python train.py --num_hidden_layers=14 --hidden_size=224 --num_attention_heads=4 --num_key_value_heads=2 --head_dim=64 --intermediate_size=576 --vocab_size=4464 --hidden_act="swiglu" --norm="rmsnorm" --norm_place="pre" --norm_eps=1e-05 --positions="rope" --rope_theta=10000.0 --rope_fraction=1.0 --qk_norm=false --attn_scale=0.125 --bias="none" --tie_word_embeddings=false --parallel_block=false --init="normal" --init_std_qkv=0.0244 --init_std_o=0.0 --init_std_up=0.0244 --init_std_down=0.0 --optimizer="muon_variant" --learning_rate=0.00924 --weight_decay=0.029 --lr_head=0.00553 --max_grad_norm=2.0 --warmup_steps=200 --schedule="wsd" --decay_fraction=0.566 --decay_shape="cos" --final_lr_fraction=0.0 --batch_tokens=65536 --max_seq_len=1024 --doc_mask=true --train_tokens=308400000 --max_steps=4706 --dataset="wikipedia_en"
MLP neurons of a small language model. Each row is named by its layer, matrix (gate and up: input weights) and neuron, and shows model dimensions 128-223. Each number is 200 + 30 x the weight over its row's rms, rounded and kept within 0 to 999. A neuron's up and down rows have the sign that makes its largest values positive.
After each neuron's rows, "fires on" lists the tokens most often at its 100 highest values on Wikipedia text that the model never trained on.

L10.gate367,180,164,178,235,221,223,203,175,162,156,182,237,216,203,234,226,210,255,224,242,214,222,210,201,225,208,225,231,170,200,173,180,191,142,170,188,194,198,262,232,178,163,159,190,189,238,233,202,223,203,274,237,157,214,221,171,188,208,189,174,166,197,167,235,172,121,203,195,255,220,161,230,196,196,212,241,193,217,197,138,181,217,201,203,168,168,270,187,237,222,223,204,201,211,222,226
L10.up367,197,222,137,186,212,206,198,120,200,208,225,196,222,174,233,212,200,183,214,194,217,241,210,233,185,162,228,207,207,192,186,204,185,186,216,231,201,194,132,233,209,200,189,222,181,225,186,185,192,200,223,176,189,112,201,201,183,229,141,175,199,248,220,171,201,219,158,181,171,208,174,185,140,236,248,234,243,199,178,269,258,184,207,178,186,144,244,211,215,192,226,200,209,200,143,163
fires on: " A", " a", "th", " C"

L4.gate125,212,200,170,171,142,190,211,185,173,192,213,199,154,262,215,227,165,181,141,204,199,206,197,218,214,209,232,135,197,177,247,202,164,204,254,158,233,247,259,168,186,247,165,176,213,205,191,196,158,185,198,244,184,176,192,235,224,260,240,227,207,211,226,223,271,206,220,177,210,231,210,198,207,217,173,225,266,182,213,145,125,166,173,190,199,196,189,148,184,218,167,216,151,232,204,180
L4.up125,192,180,161,176,197,251,218,178,180,206,234,179,200,222,188,232,128,178,165,196,181,202,208,223,230,206,169,172,201,173,235,207,134,229,253,166,169,194,246,148,143,187,165,186,167,175,209,252,164,211,198,226,197,187,225,174,191,214,203,165,220,208,209,202,196,195,225,190,173,194,207,196,190,250,181,230,204,182,267,217,150,188,177,203,140,204,234,156,208,248,150,217,153,244,214,188
fires on: " No", " released", " Chief", " release", " det", " Album"

L2.gate126,205,198,182,184,236,180,256,157,230,175,181,151,201,206,185,209,264,228,192,290,187,190,190,226,165,186,246,198,301,172,192,194,208,169,175,148,172,182,191,201,252,206,191,200,156,180,200,238,223,175,191,171,207,159,148,232,159,157,233,197,217,213,225,228,196,176,164,193,156,154,211,180,214,207,273,190,221,192,155,204,187,192,161,168,175,164,214,149,223,178,174,149,213,200,218,194
L2.up126,183,205,165,209,238,178,215,199,212,208,191,206,208,220,191,181,266,227,207,290,188,195,174,220,178,168,240,230,252,229,187,173,236,217,218,187,152,178,226,208,265,202,180,220,192,174,201,236,208,201,176,218,248,152,186,178,181,194,233,194,208,178,202,225,193,181,123,205,147,188,195,204,180,201,271,207,222,199,198,271,127,196,132,149,151,158,208,128,180,170,186,178,205,225,191,157
fires on: "end", "ess", "ended"

L8.gate257,204,214,186,254,179,236,225,201,226,204,170,218,210,219,155,174,205,201,153,268,198,233,157,256,222,170,171,212,200,190,227,168,234,219,182,197,196,209,206,136,211,185,263,140,214,173,236,254,183,197,208,157,175,184,208,152,229,220,170,172,210,206,214,211,192,248,179,201,206,243,175,209,225,233,185,182,214,193,236,199,179,169,234,199,191,195,154,183,174,211,177,199,175,196,191,248
L8.up257,198,188,179,204,229,201,227,245,201,245,142,189,194,209,168,206,216,213,156,201,179,168,192,230,280,167,204,166,217,231,249,166,247,267,226,154,221,208,216,163,168,174,204,152,223,162,212,243,183,147,216,209,221,245,204,160,227,201,186,180,182,210,177,167,158,158,200,212,219,194,165,207,243,220,163,195,198,179,215,190,173,188,219,218,225,249,188,251,200,180,214,213,205,230,149,253
fires on: ".", ":"

L6.gate163,163,232,227,215,195,243,177,195,219,190,157,190,176,215,208,190,206,198,232,194,235,190,170,250,147,230,233,152,192,223,174,175,158,191,224,230,257,193,178,139,169,196,202,191,225,169,216,180,189,154,154,150,193,185,207,207,172,224,211,227,221,166,183,208,175,166,232,162,160,184,204,223,159,191,230,263,202,163,182,170,175,174,243,227,156,220,194,261,209,231,230,240,230,260,145,205
L6.up163,228,172,217,206,255,230,209,176,172,239,180,225,115,133,264,267,215,236,222,248,198,130,164,161,247,202,195,209,154,207,163,205,183,254,194,202,213,202,203,168,202,255,162,192,270,224,187,189,200,138,193,145,230,218,221,202,246,218,163,170,216,190,215,202,187,191,189,241,234,195,151,241,219,144,216,241,228,211,223,201,184,201,172,167,175,213,151,242,184,131,250,194,187,211,219,200
fires on: "il", "and", "or", "as", "ind", "ar"

L4.gate126,166,215,248,166,232,233,156,169,180,207,205,195,177,215,198,215,253,196,257,236,174,261,240,170,202,260,244,231,158,187,152,212,208,253,195,221,115,220,210,200,200,186,188,232,180,185,136,217,226,224,217,208,180,168,160,188,212,221,173,237,147,202,148,246,185,201,204,262,195,252,190,166,237,219,195,213,210,164,211,198,175,237,192,174,167,179,132,167,171,184,225,210,182,195,141,201
L4.up126,230,213,245,209,178,200,281,144,161,194,208,229,213,225,165,195,218,227,198,189,190,227,194,203,209,208,204,248,214,212,134,193,199,173,217,206,223,183,193,231,267,152,253,234,194,194,173,175,236,152,167,223,154,195,207,245,201,249,165,190,248,233,196,191,216,206,240,191,233,194,165,199,168,251,256,182,187,157,188,139,182,224,160,189,204,249,195,223,189,215,223,167,198,220,212,205
fires on: " /", "'", "ic", "en's", " men", " ±"

L2.gate187,203,212,164,235,183,183,211,213,200,184,265,189,234,215,227,173,220,270,124,254,177,181,209,247,199,177,244,177,202,234,207,203,159,212,224,207,135,184,198,220,240,220,176,237,214,175,186,205,151,174,174,170,228,192,148,205,215,193,178,207,228,172,194,199,187,171,198,254,242,156,130,216,188,228,241,213,255,186,216,209,152,240,295,218,227,154,182,185,194,247,160,221,166,225,216,160
L2.up187,176,185,209,181,231,181,227,169,214,207,186,181,232,253,149,213,222,244,138,204,165,229,225,272,191,168,245,188,266,207,182,203,256,244,227,190,172,229,181,220,212,198,204,231,162,199,166,227,216,223,198,131,188,219,224,242,155,187,190,201,199,184,242,247,211,173,208,188,202,236,210,193,199,212,235,159,151,194,234,230,147,174,186,165,185,176,174,233,174,221,265,117,173,252,207,156
fires on: "end", "ative", "—", "ference"

L10.gate185,205,225,209,151,218,185,227,185,236,164,245,211,233,217,190,208,195,206,187,211,206,180,209,235,190,233,124,198,201,225,161,191,199,187,173,221,201,214,184,157,168,158,209,182,183,163,214,183,222,175,178,181,248,223,176,248,177,223,188,205,203,228,194,253,190,231,187,192,259,229,201,199,172,209,177,175,182,200,211,150,228,197,196,188,243,194,194,173,250,191,253,202,197,174,204,205
L10.up185,165,153,217,253,185,153,248,188,200,153,242,158,246,219,167,198,241,195,215,225,264,245,201,167,195,206,228,215,233,213,179,208,217,157,226,218,201,204,195,202,167,169,229,178,191,198,213,193,180,192,239,131,178,171,209,198,252,200,199,193,262,217,242,175,257,229,223,137,172,162,199,187,224,221,217,189,193,260,221,196,186,195,196,233,186,176,170,219,191,198,222,142,226,209,182,181
fires on: " New", " d", " w", " b", " l"

L10.gate85,230,209,159,163,201,198,207,230,226,175,152,205,162,176,184,192,213,145,231,184,170,180,138,164,193,165,201,188,216,200,222,257,207,224,184,119,153,227,172,143,185,168,182,165,195,209,192,209,225,187,195,148,161,197,167,150,165,255,222,206,208,166,179,222,247,185,240,166,197,202,172,218,204,199,175,174,215,199,225,211,214,171,169,136,216,232,214,223,196,193,176,225,234,247,201,181
L10.up85,193,218,170,180,242,189,226,220,166,159,225,233,242,199,220,140,209,181,194,185,196,207,228,209,213,150,220,249,245,187,148,193,215,210,136,201,150,233,152,201,202,196,211,166,175,203,214,179,254,187,156,164,137,203,151,206,168,237,180,222,228,216,196,198,206,219,242,168,196,166,183,173,202,195,143,167,184,111,226,222,219,189,157,228,214,228,204,205,222,223,190,203,177,223,145,188
fires on: "ar", "b", "er", "ort", "p", "el"

L7.gate103,200,273,287,260,247,240,227,196,255,239,194,242,235,205,171,172,168,167,202,150,196,222,187,221,221,151,234,178,209,183,261,214,224,210,237,169,209,179,179,233,192,209,225,225,226,166,246,186,209,155,194,192,206,159,236,194,156,218,223,184,195,237,196,217,184,238,190,212,240,212,181,202,184,213,209,216,132,224,174,238,148,220,221,193,230,204,229,246,199,221,225,173,180,162,239,239
L7.up103,220,219,227,233,208,196,181,186,193,214,230,225,189,204,177,202,240,233,217,153,210,194,185,190,197,143,160,200,156,227,205,183,197,232,186,189,212,218,138,219,221,226,211,267,207,204,208,215,163,201,266,181,194,181,206,196,168,256,248,153,183,211,206,202,233,171,196,141,242,194,194,200,182,216,173,276,166,272,203,279,191,213,208,186,200,249,179,228,156,232,219,192,178,156,206,202
fires on: ".\n\n", " |\n\n", ").\n\n"

L7.gate291,167,203,186,223,231,215,225,215,220,222,261,161,228,188,198,194,205,219,235,202,172,294,193,230,281,102,239,207,246,194,255,233,226,207,215,183,234,200,232,251,169,196,178,213,182,155,215,208,165,176,265,201,184,207,242,167,185,221,216,196,182,193,224,126,157,177,166,217,245,168,200,217,195,196,184,203,199,203,194,185,236,207,187,196,188,190,159,220,204,253,205,236,158,147,181,204
L7.up291,189,215,244,227,216,195,228,216,182,171,198,181,155,180,196,207,178,223,223,214,174,252,182,237,215,193,189,236,249,157,229,244,231,214,216,208,240,245,202,235,162,206,198,203,215,180,231,226,189,182,241,172,232,217,271,176,214,218,185,129,196,210,236,180,188,216,177,167,236,174,201,244,218,151,160,198,154,225,190,219,172,179,158,226,181,203,196,210,168,226,187,260,155,175,157,197
fires on: " |\n\n", ".\n\n", "ant", "el", "clud", "ed"

L10.gate261,166,242,164,248,158,164,213,219,224,245,236,128,188,202,210,200,213,189,206,214,201,224,214,217,166,206,154,208,164,168,194,232,187,241,198,248,244,217,170,202,227,181,194,206,162,261,209,182,196,150,170,134,216,196,157,208,165,191,224,213,157,205,233,130,120,228,272,228,214,265,183,219,135,237,215,178,239,195,226,249,173,184,187,197,221,237,163,152,226,240,241,212,209,170,160,185
L10.up261,183,196,185,212,217,142,198,237,203,222,180,227,212,232,185,181,231,197,206,242,226,204,199,165,153,236,195,213,177,179,204,246,165,265,206,188,168,251,196,203,134,218,140,223,193,220,222,213,189,224,238,204,217,196,193,155,186,231,205,212,161,218,218,244,181,222,197,173,316,152,151,222,163,198,200,269,169,196,180,212,144,166,272,216,212,241,162,215,176,237,199,118,219,171,162,189
fires on: "i", " Li", "k", "g", " m"

L2.gate331,158,181,184,136,189,185,231,233,169,215,221,198,197,234,193,235,179,223,141,203,194,184,231,177,144,194,186,239,190,226,221,191,256,187,216,158,251,207,192,208,241,242,221,189,216,256,258,213,189,219,189,212,209,191,198,216,135,201,243,179,197,163,176,211,195,256,266,232,201,168,199,238,123,199,171,195,232,168,197,173,242,233,227,171,254,255,206,205,234,189,237,196,240,198,176,232
L2.up331,173,226,190,235,207,231,241,198,215,150,181,204,183,177,209,207,219,204,223,261,233,171,105,204,203,99,148,223,198,201,167,176,184,187,158,195,213,158,190,185,175,176,213,253,218,182,193,170,164,183,218,186,178,151,227,290,189,190,162,217,222,154,201,215,196,245,229,178,200,243,180,202,221,192,213,241,220,227,190,219,190,151,165,182,178,201,169,275,195,215,208,175,180,162,213,210
fires on: " Conn", " ass", " cons", " div", " val", " Cons"

L2.gate529,199,165,210,211,184,173,191,251,199,228,201,171,221,179,214,238,187,212,223,212,180,212,192,190,238,198,193,234,157,190,183,208,191,233,246,215,211,234,196,212,178,230,195,196,184,225,214,205,138,195,172,254,192,194,168,226,157,243,197,234,142,178,184,216,205,224,219,298,220,230,192,280,210,245,167,171,206,179,182,168,172,253,242,218,189,234,189,169,198,204,190,229,141,202,199,221
L2.up529,221,212,202,243,229,149,204,212,168,197,232,241,180,189,250,231,255,173,227,214,187,166,259,163,223,221,218,195,159,195,177,216,188,207,236,197,240,265,188,217,190,231,195,171,201,173,189,224,209,199,187,222,161,186,117,216,209,196,239,212,119,174,224,210,199,149,196,214,161,198,189,206,177,212,178,190,147,199,187,213,213,252,223,192,224,246,197,231,177,178,277,187,177,189,220,200
fires on: "i", "-l", "ari", " bi", "li", " Li"

L2.gate83,202,199,168,194,135,171,158,202,176,227,238,168,207,237,257,212,239,155,244,202,190,186,256,180,200,181,179,205,197,202,202,205,212,154,201,256,218,177,224,239,147,187,218,169,157,205,238,192,198,214,210,189,174,182,214,176,162,149,239,166,183,210,185,219,172,153,142,224,196,157,224,190,122,135,209,240,182,231,216,211,181,144,120,170,177,175,179,215,206,211,204,206,201,209,234,217
L2.up83,249,187,190,179,156,176,203,208,199,172,240,226,181,161,219,160,192,160,237,194,228,180,239,167,242,203,222,184,189,236,190,167,220,225,171,154,223,205,203,203,206,226,162,159,176,243,245,203,233,150,174,263,209,201,239,209,137,141,203,225,192,225,276,170,173,216,207,154,202,189,140,203,202,164,176,222,182,157,221,202,211,237,185,224,176,162,200,242,229,222,210,182,199,189,201,224
fires on: "erv", " ground", " appear", " account", " prim", "enz"

L4.gate136,230,137,148,141,222,239,223,206,170,179,180,194,211,181,201,155,164,188,258,186,214,163,188,203,200,172,201,246,154,231,196,217,239,173,182,206,170,211,204,236,203,192,223,210,210,217,149,199,205,215,209,144,191,231,207,163,195,201,237,234,231,227,234,191,186,200,207,228,167,272,164,273,193,173,222,194,194,207,168,196,201,209,158,215,218,226,235,205,190,218,261,168,254,194,246,244
L4.up136,176,216,167,140,229,177,206,154,173,252,160,197,202,236,212,151,198,201,218,197,224,213,216,190,219,224,191,197,159,231,109,161,185,237,171,201,214,150,190,161,177,229,202,202,205,152,167,190,159,203,161,239,206,163,174,224,233,235,193,173,195,199,200,170,238,203,209,276,200,216,178,208,238,162,208,267,166,188,204,175,192,217,184,202,201,111,213,231,184,201,224,192,224,249,235,184
fires on: " of", "ous", "ial", "up", "ep", " |"

L8.gate498,199,235,248,220,209,212,221,168,188,166,260,164,222,186,188,188,189,179,173,247,189,208,199,230,230,171,206,179,149,227,199,190,210,174,234,189,207,177,162,253,208,203,188,243,201,207,239,258,209,164,237,156,202,209,275,179,200,210,237,263,203,174,165,124,200,200,196,195,199,177,217,204,154,257,208,219,207,154,187,245,168,243,210,159,190,171,201,212,158,188,183,222,188,190,185,224
L8.up498,193,196,224,210,221,205,209,226,173,214,133,201,218,204,207,180,205,273,230,202,245,224,198,196,228,181,155,221,141,236,238,254,213,174,155,194,225,201,191,277,258,177,166,171,265,194,233,208,140,201,218,165,234,164,216,194,179,198,191,176,262,166,185,237,162,188,218,197,192,210,242,181,193,145,211,209,146,222,216,222,238,231,204,175,185,215,188,173,149,179,210,217,183,224,217,196
fires on: ".\n\n", " |\n\n", ":", " other", ")\n\n", "\n\n"

L6.gate390,142,191,168,182,196,186,150,190,185,209,161,177,188,229,193,206,167,159,228,182,216,210,153,213,172,243,217,193,188,185,166,222,218,181,234,239,221,194,179,223,136,139,228,196,177,198,210,222,182,234,219,197,210,186,233,164,174,197,205,189,174,193,174,255,175,184,144,142,214,188,159,227,201,163,179,190,208,196,183,180,231,200,223,232,212,191,220,193,204,226,178,224,111,236,165,162
L6.up390,163,184,178,205,191,179,209,177,185,226,190,187,171,235,225,168,192,133,203,187,207,200,181,144,230,217,225,205,176,193,159,175,203,245,191,173,183,235,207,202,194,194,213,212,169,187,168,178,200,226,133,226,183,174,240,220,251,194,206,177,208,207,231,253,186,179,170,186,176,209,217,179,149,219,211,185,253,218,182,204,171,218,213,131,234,247,245,212,245,246,198,202,168,185,185,196
fires on: " of", " or", " and", "el"

L7.gate120,183,181,122,213,182,246,196,196,192,212,152,181,230,234,253,149,139,145,217,215,223,212,208,163,246,284,197,155,155,241,165,221,226,205,247,165,142,211,209,228,214,224,239,190,236,182,180,257,195,210,198,185,137,180,232,204,177,162,163,194,220,166,183,167,248,192,178,174,163,221,180,156,167,199,195,224,262,235,178,226,155,241,206,151,199,156,245,208,248,192,194,189,180,190,226,214
L7.up120,180,206,152,189,223,195,239,156,171,218,211,182,181,241,227,159,143,159,201,197,156,213,204,188,140,242,272,230,175,242,188,131,149,199,138,254,203,154,190,167,184,206,203,220,147,134,163,223,177,227,172,216,163,214,243,210,228,193,197,146,207,194,172,182,154,193,160,163,238,200,202,206,215,171,172,225,238,207,219,204,209,178,180,167,193,207,223,248,204,194,231,194,202,175,193,166
fires on: " of", "."

L4.gate177,181,185,249,212,210,190,220,218,180,136,184,211,250,289,150,159,270,226,191,282,192,190,150,180,227,178,201,212,235,215,212,164,204,201,208,185,180,181,209,192,152,155,181,188,197,178,221,222,186,202,166,191,230,192,262,162,172,187,172,157,195,137,154,230,188,215,155,185,192,229,252,173,200,180,214,143,149,251,197,200,194,189,226,205,179,193,228,180,177,246,200,182,211,231,212,206
L4.up177,211,139,201,232,185,220,172,202,186,179,170,235,229,225,190,199,264,255,133,253,227,171,133,169,241,207,214,163,234,208,199,172,208,210,156,148,243,188,197,227,161,179,150,127,273,209,235,156,174,192,202,199,217,162,233,157,189,190,203,149,193,220,147,170,202,174,187,135,203,194,235,184,243,200,157,165,150,163,157,180,206,189,169,167,227,195,178,172,226,194,213,168,246,206,141,167
fires on: ".\n\n", ".", "el", " but", " around", "hen"

L2.gate41,191,171,228,220,168,221,225,225,192,159,160,170,245,207,176,163,199,226,187,214,272,249,206,208,198,181,143,219,195,238,200,182,159,213,205,194,177,192,168,226,176,188,175,194,180,190,191,194,214,232,215,187,186,189,179,192,204,182,244,162,213,189,170,202,200,220,216,154,190,128,193,167,195,211,212,192,178,242,206,286,205,169,193,171,205,188,185,196,140,213,191,171,156,177,196,195
L2.up41,173,201,203,190,196,178,210,241,171,215,213,175,244,234,196,214,161,166,185,214,164,207,182,253,254,139,202,214,194,246,201,209,172,189,199,196,240,197,230,199,214,194,172,182,209,175,196,187,204,188,190,178,213,192,202,191,208,174,188,185,195,168,134,167,206,171,175,206,224,179,192,145,200,219,178,235,185,210,231,187,171,200,157,160,202,168,217,237,200,174,190,153,185,242,237,117
fires on: "ric", " of", " their", " Historic"

L7.gate237,204,192,228,222,160,199,194,198,279,200,179,241,236,257,201,241,211,223,218,166,203,245,215,218,221,165,229,227,226,236,187,220,203,185,149,195,215,200,199,246,166,167,228,220,246,181,266,152,188,212,225,179,214,195,195,185,220,192,215,168,237,221,191,131,156,229,185,217,203,169,153,184,194,213,230,177,207,225,211,214,195,228,251,212,227,192,208,247,185,237,181,214,213,216,194,203
L7.up237,206,181,210,165,181,192,207,209,306,182,216,218,213,209,185,208,192,232,243,181,232,183,248,205,249,171,171,200,203,194,188,226,180,269,161,188,172,218,152,227,214,169,207,226,250,190,208,185,173,232,225,180,228,244,217,149,217,243,140,179,256,250,180,144,180,274,169,172,230,190,198,202,208,187,209,244,207,216,217,220,205,192,164,204,249,240,152,211,185,259,231,253,202,244,204,187
fires on: "==", ".\n\n", "\n\n", ")\n\n", " |\n\n"

L3.gate97,212,182,152,191,243,206,283,199,240,209,185,144,180,254,213,194,210,209,251,240,167,193,216,195,190,156,128,149,161,170,197,221,290,221,259,194,264,190,176,232,174,176,240,200,205,247,209,207,205,205,210,276,195,186,190,198,162,212,197,176,220,174,141,200,215,195,139,229,197,199,188,206,234,189,226,256,244,152,249,195,228,144,196,217,235,179,221,191,158,162,213,189,177,233,125,188
L3.up97,199,188,249,255,215,162,236,123,196,196,194,252,228,185,165,214,190,161,207,275,180,179,188,160,170,190,215,217,150,178,192,227,229,159,194,215,189,209,179,196,191,204,159,198,215,202,183,209,233,216,205,242,239,188,270,199,195,206,263,199,206,212,194,193,194,210,131,235,214,178,234,176,226,203,209,174,255,204,177,244,241,187,162,139,176,167,242,182,162,152,235,173,229,170,174,194
fires on: " def", " national", "ef", " broad", " pres"

L6.gate446,168,214,185,191,235,224,279,184,189,174,181,180,264,241,237,277,176,214,199,201,185,231,180,214,204,188,188,225,172,226,155,177,196,209,171,262,205,225,162,198,249,239,241,182,241,235,193,194,218,218,214,199,213,228,184,201,220,149,193,168,167,173,155,193,138,180,239,169,198,207,217,199,209,216,231,281,208,210,228,212,194,200,227,192,198,206,235,201,142,184,153,201,232,168,166,202
L6.up446,223,169,215,186,238,204,237,208,173,199,144,206,229,232,234,207,175,126,211,175,181,235,207,145,208,226,170,158,203,222,163,150,173,147,180,249,191,209,195,225,230,210,233,150,234,174,194,226,166,212,234,185,246,227,229,197,227,184,301,163,211,194,167,180,168,200,221,231,201,198,166,250,208,169,190,238,174,236,200,192,199,187,202,215,199,189,198,230,173,228,183,195,233,200,169,205
fires on: ")", " United"

L2.gate387,202,198,197,145,273,204,224,170,178,225,258,212,201,164,222,283,204,183,164,158,181,187,226,225,214,175,209,222,181,204,193,165,230,209,226,197,198,191,224,203,219,205,223,179,227,181,205,222,208,189,180,190,215,179,231,247,180,257,224,134,163,234,219,195,208,128,187,277,243,207,178,149,213,157,152,247,235,223,215,209,213,215,155,195,199,221,259,207,204,209,245,188,171,240,173,234
L2.up387,203,191,228,236,196,219,230,158,166,159,200,220,201,157,184,190,215,214,244,244,189,215,219,180,185,116,203,213,129,141,190,222,208,192,201,203,184,222,205,158,237,223,182,158,247,212,207,202,200,154,173,147,192,162,235,198,170,204,173,271,229,215,239,198,247,212,164,239,274,227,176,248,214,228,189,205,258,177,150,171,177,195,201,221,208,178,239,206,188,192,210,143,146,123,189,246
fires on: " def", " now", "ef", " Def", " serv", " Off"

L3.gate343,221,167,198,184,223,202,183,196,222,251,184,155,162,184,186,221,175,79,226,234,187,216,219,206,205,192,185,186,207,241,138,183,173,216,213,240,180,234,228,207,164,182,177,190,223,189,219,216,214,183,211,133,201,205,193,232,116,172,175,205,214,217,191,176,179,236,207,237,186,203,263,282,192,205,196,222,145,205,180,195,164,192,206,195,204,195,205,197,204,225,227,201,179,235,165,161
L3.up343,236,182,195,211,239,179,190,168,222,289,163,130,206,177,202,229,225,108,217,230,196,198,217,260,219,197,200,211,204,206,193,131,160,185,211,268,216,221,204,168,154,198,201,195,213,165,231,240,218,218,223,200,247,180,235,192,172,208,208,243,221,226,201,190,205,170,201,171,200,226,293,231,156,186,231,204,198,210,198,157,185,251,214,202,186,213,209,272,248,164,231,185,170,233,162,189
fires on: " F", " early", "ical", " but", " High", " long"

L2.gate160,214,231,247,215,174,175,220,271,253,209,214,211,206,228,201,216,205,202,142,196,185,231,159,244,214,188,199,198,176,195,179,250,244,245,183,233,194,166,167,277,204,180,204,170,204,215,213,219,215,187,130,157,192,190,116,229,178,214,181,240,208,185,179,197,241,229,246,219,271,226,212,235,163,202,130,226,242,170,196,181,217,212,184,171,140,245,219,190,175,195,220,182,183,236,178,191
L2.up160,204,213,222,190,172,222,162,236,173,136,218,216,215,203,229,136,222,189,219,190,227,197,245,169,209,195,214,189,157,207,219,189,182,198,171,227,174,156,240,201,220,187,275,171,202,217,216,162,204,174,200,207,270,247,186,224,186,211,183,160,204,221,159,163,199,233,198,189,159,195,244,160,210,203,142,187,227,215,237,215,190,135,238,170,146,245,173,224,223,224,229,202,193,201,143,188
fires on: ":", " her", " now", " its"

L6.gate457,167,237,194,174,248,182,223,204,211,147,186,218,151,227,219,178,236,169,192,192,171,181,205,203,226,234,175,193,267,199,229,244,165,156,224,175,218,184,235,208,187,206,222,207,262,235,198,186,189,232,214,219,186,217,175,166,189,188,165,243,237,206,232,264,241,190,244,166,193,216,223,170,233,182,165,181,213,216,200,200,174,183,175,148,149,271,227,255,202,250,109,162,257,151,262,202
L6.up457,221,225,167,164,201,208,159,198,239,144,184,203,205,192,223,188,225,173,221,152,214,176,212,230,205,219,203,201,200,153,227,247,183,218,200,214,165,197,198,225,170,213,216,253,215,203,177,182,192,169,211,161,161,203,180,116,156,221,218,266,193,150,207,267,237,228,167,166,177,169,134,119,202,184,185,163,179,167,214,244,198,189,217,145,154,244,203,174,170,271,147,191,211,149,177,215
fires on: "b", "ar", "x", "h", "p"

L2.gate524,186,183,189,155,191,234,217,161,148,198,188,213,218,209,182,193,265,212,193,148,231,218,167,210,220,244,163,224,251,207,180,255,223,197,198,226,231,214,194,228,219,173,230,248,181,177,193,153,185,117,218,195,238,225,208,182,224,158,159,172,165,212,168,200,145,248,182,185,239,256,188,186,172,250,260,208,201,192,219,209,213,203,183,255,168,220,201,197,175,167,217,175,225,145,190,153
L2.up524,220,199,217,187,192,218,180,199,223,207,185,240,235,224,193,184,197,221,225,216,251,221,175,225,239,169,251,250,223,206,179,268,232,240,197,217,208,235,242,174,184,188,224,210,168,205,245,234,151,135,198,235,229,232,186,214,227,143,187,190,199,199,186,170,160,209,194,205,220,198,201,198,200,262,241,242,252,154,202,199,156,150,228,237,210,208,257,212,207,143,198,210,210,124,176,198
fires on: "son", " ship", " player", "ody", " home"

L6.gate342,192,169,204,210,255,264,188,144,238,146,171,198,229,201,202,148,171,189,185,167,180,228,232,208,183,233,205,210,173,197,245,142,188,211,193,195,192,237,123,230,165,222,245,221,235,196,189,210,207,181,215,209,190,182,234,211,224,259,205,127,239,175,184,212,230,214,210,170,248,235,215,229,184,167,179,253,236,199,188,258,220,160,182,188,226,193,189,216,163,180,195,189,149,212,150,183
L6.up342,187,183,196,224,248,224,256,158,217,198,176,196,284,222,216,169,142,168,179,187,226,186,256,221,137,222,233,240,186,238,211,206,158,221,183,171,153,216,151,204,278,246,220,206,196,185,187,225,256,201,187,211,162,185,232,203,239,160,171,176,223,186,180,193,152,192,195,239,187,145,155,234,221,172,198,183,169,226,178,196,209,217,206,209,239,212,220,152,211,206,234,171,224,195,276,100
fires on: "ing", " of", ".", "'", ":"

L2.gate139,230,192,200,220,178,200,216,223,174,175,168,189,167,179,182,172,216,184,165,157,207,224,170,170,247,188,196,220,183,175,216,147,229,218,163,179,215,152,197,153,245,234,170,201,233,242,203,256,227,219,204,174,164,168,243,179,201,193,247,193,151,141,253,216,235,244,163,173,181,245,247,178,145,197,201,228,175,186,208,196,167,239,185,214,215,201,193,241,138,183,189,150,168,183,179,174
L2.up139,173,186,178,197,207,165,215,229,158,229,180,221,246,230,256,195,178,187,172,162,246,184,275,213,209,212,207,208,230,208,202,139,195,202,176,181,161,179,203,178,240,181,240,175,238,201,197,205,226,201,159,181,242,176,200,197,240,179,185,232,253,152,208,222,224,194,156,226,193,209,192,222,226,199,206,198,194,203,234,192,173,212,208,177,118,162,248,174,178,252,207,192,219,185,207,204
fires on: " d", " elect", " account", " $", " CD", "="

L10.gate419,285,215,164,164,243,141,173,192,191,219,216,231,248,184,176,152,188,165,194,157,182,157,199,193,173,192,241,206,178,196,222,183,220,222,189,208,236,172,175,250,246,184,190,182,220,175,188,247,229,170,155,206,244,184,167,169,218,194,174,229,185,176,204,166,216,260,207,181,219,217,147,199,247,164,191,153,240,193,207,182,240,203,189,139,227,251,188,205,210,154,224,210,166,201,219,207
L10.up419,193,120,241,206,222,203,215,185,186,232,190,265,180,211,217,172,188,194,174,197,243,208,194,262,249,168,199,225,189,186,177,167,162,207,191,129,216,244,189,174,217,225,230,207,157,208,205,175,252,214,169,208,185,157,213,177,170,172,167,208,196,195,204,219,232,207,200,164,182,162,170,217,230,209,156,169,168,213,227,175,183,193,244,153,156,295,222,179,221,208,200,221,233,206,202,176
fires on: " Car", " car", " van", " met", " par", " Par"